python train.py --head_dim=64 --activation="tanh_gelu" --norm_eps=1e-05 --attn_scale=0.125 --init_std_up=0.0173 --optimizer="cautious_adamw" --lr=0.000546 --seq_len=1024 --steps=11399 --dataset="wikipedia_en"
MLP neurons of a small language model. Each row is named by its layer, matrix (up: input weights) and neuron, and shows model dimensions 208-271. Each number is 50 + 15 x the weight over its row's rms, rounded and kept within 0 to 99.
Before each neuron's rows, "fires on" lists the tokens most often at its 100 highest values on Wikipedia text that the model never trained on.

fires on: "which ", "(", "from ", "of ", "following "
L2.up2042:53 32 29 37 52 40 53 67 74 50 58 50 57 75 64 33 56 36 43 30 53 59 63 78 53 51 72 46 65 35 37 39 52 48 58 38 63 39 64 63 60 69 40 40 68 40 45 64 45 65 59 65 37 36 54 50 73 51 10 41 46 27 69 39

fires on: "\n", "ly", "te", "day", "sh"
L2.up1727:76 40 52 46 49 32 61 76 37 59 35 46 47 52 40 43 56 39 49 53 47 36 31 33 34 49 56 58 62 58 50 62 56 54 36 65 57 45 61 59 56 51 47 57 28 54 53 50 48 37 54 30 64 68 38 72 83 52 49 41 44 23 59 39

fires on: "number ", "role ", "/", "ent ", "Top "
L2.up1666:50 64 28 26 26 45 53 36 59 06 49 82 56 50 47 64 66 75 64 56 51 68 39 34 52 48 52 30 44 61 35 60 50 52 36 40 25 44 42 64 48 17 65 42 44 43 31 63 47 56 32 61 43 40 55 60 68 58 57 74 58 32 59 70

fires on: "193", "US ", "US", "^{(", "[", "192"
L2.up1980:33 55 51 51 66 41 46 55 46 69 34 56 49 41 46 43 58 63 48 83 80 55 50 32 40 40 39 57 51 33 31 53 69 37 46 48 62 49 58 52 41 53 62 52 67 46 67 42 08 80 49 46 34 46 40 74 57 80 72 48 49 29 56 77

fires on: "202", "ex", "ro", "a "
L2.up1647:70 61 43 56 71 93 54 56 56 59 45 24 22 39 17 61 58 37 46 54 48 53 52 24 44 82 45 44 60 65 72 30 55 46 58 59 48 59 60 51 70 60 41 49 54 52 37 71 34 26 48 52 36 50 56 68 78 30 51 31 52 27 57 36

fires on: "or ", "(", "/ ", "ft ", "sq "
L2.up1032:55 68 66 41 56 49 44 42 59 33 64 46 55 54 72 57 05 55 44 73 50 24 40 63 47 32 60 37 41 38 31 82 44 54 56 83 40 46 50 52 63 55 66 48 24 96 29 77 36 60 38 62 30 58 39 41 63 49 51 50 87 58 79 34

fires on: "which ", "and ", "(", "- ", "– "
L2.up1017:38 65 25 61 70 48 39 40 38 38 57 68 67 28 61 40 76 61 55 60 29 50 44 55 64 35 24 62 89 29 42 69 49 52 45 17 63 54 65 39 54 75 88 27 55 38 51 49 41 69 18 64 33 44 61 51 69 59 47 61 46 45 50 61

fires on: "which ", "known ", "details", "same ", "present"
L2.up74:47 62 68 42 60 63 66 34 60 44 38 43 22 36 31 41 85 31 65 52 69 53 43 53 40 47 68 37 93 54 65 63 60 38 64 50 46 44 59 44 59 38 67 55 55 47 55 42 60 57 55 53 75 33 52 56 36 42 57 75 34 45 54 67

fires on: "de", "Be", "be", "High ", "he ", "ire"
L2.up191:44 34 39 56 74 64 56 78 34 32 47 59 53 35 21 57 70 51 54 61 56 44 47 61 65 60 68 32 60 63 71 52 56 55 58 41 23 49 35 48 53 59 49 58 27 54 24 63 42 71 36 38 46 64 56 55 52 65 65 55 48 89 63 34

fires on: "=", "born ", "https", "(", "Website"
L2.up540:36 52 73 74 51 61 39 24 48 54 41 59 41 67 59 30 45 59 44 35 66 46 88 64 67 21 44 43 54 65 29 61 63 47 63 50 50 31 38 68 58 46 48 51 29 36 50 62 32 65 37 45 60 55 84 51 50 77 40 24 43 55 76 35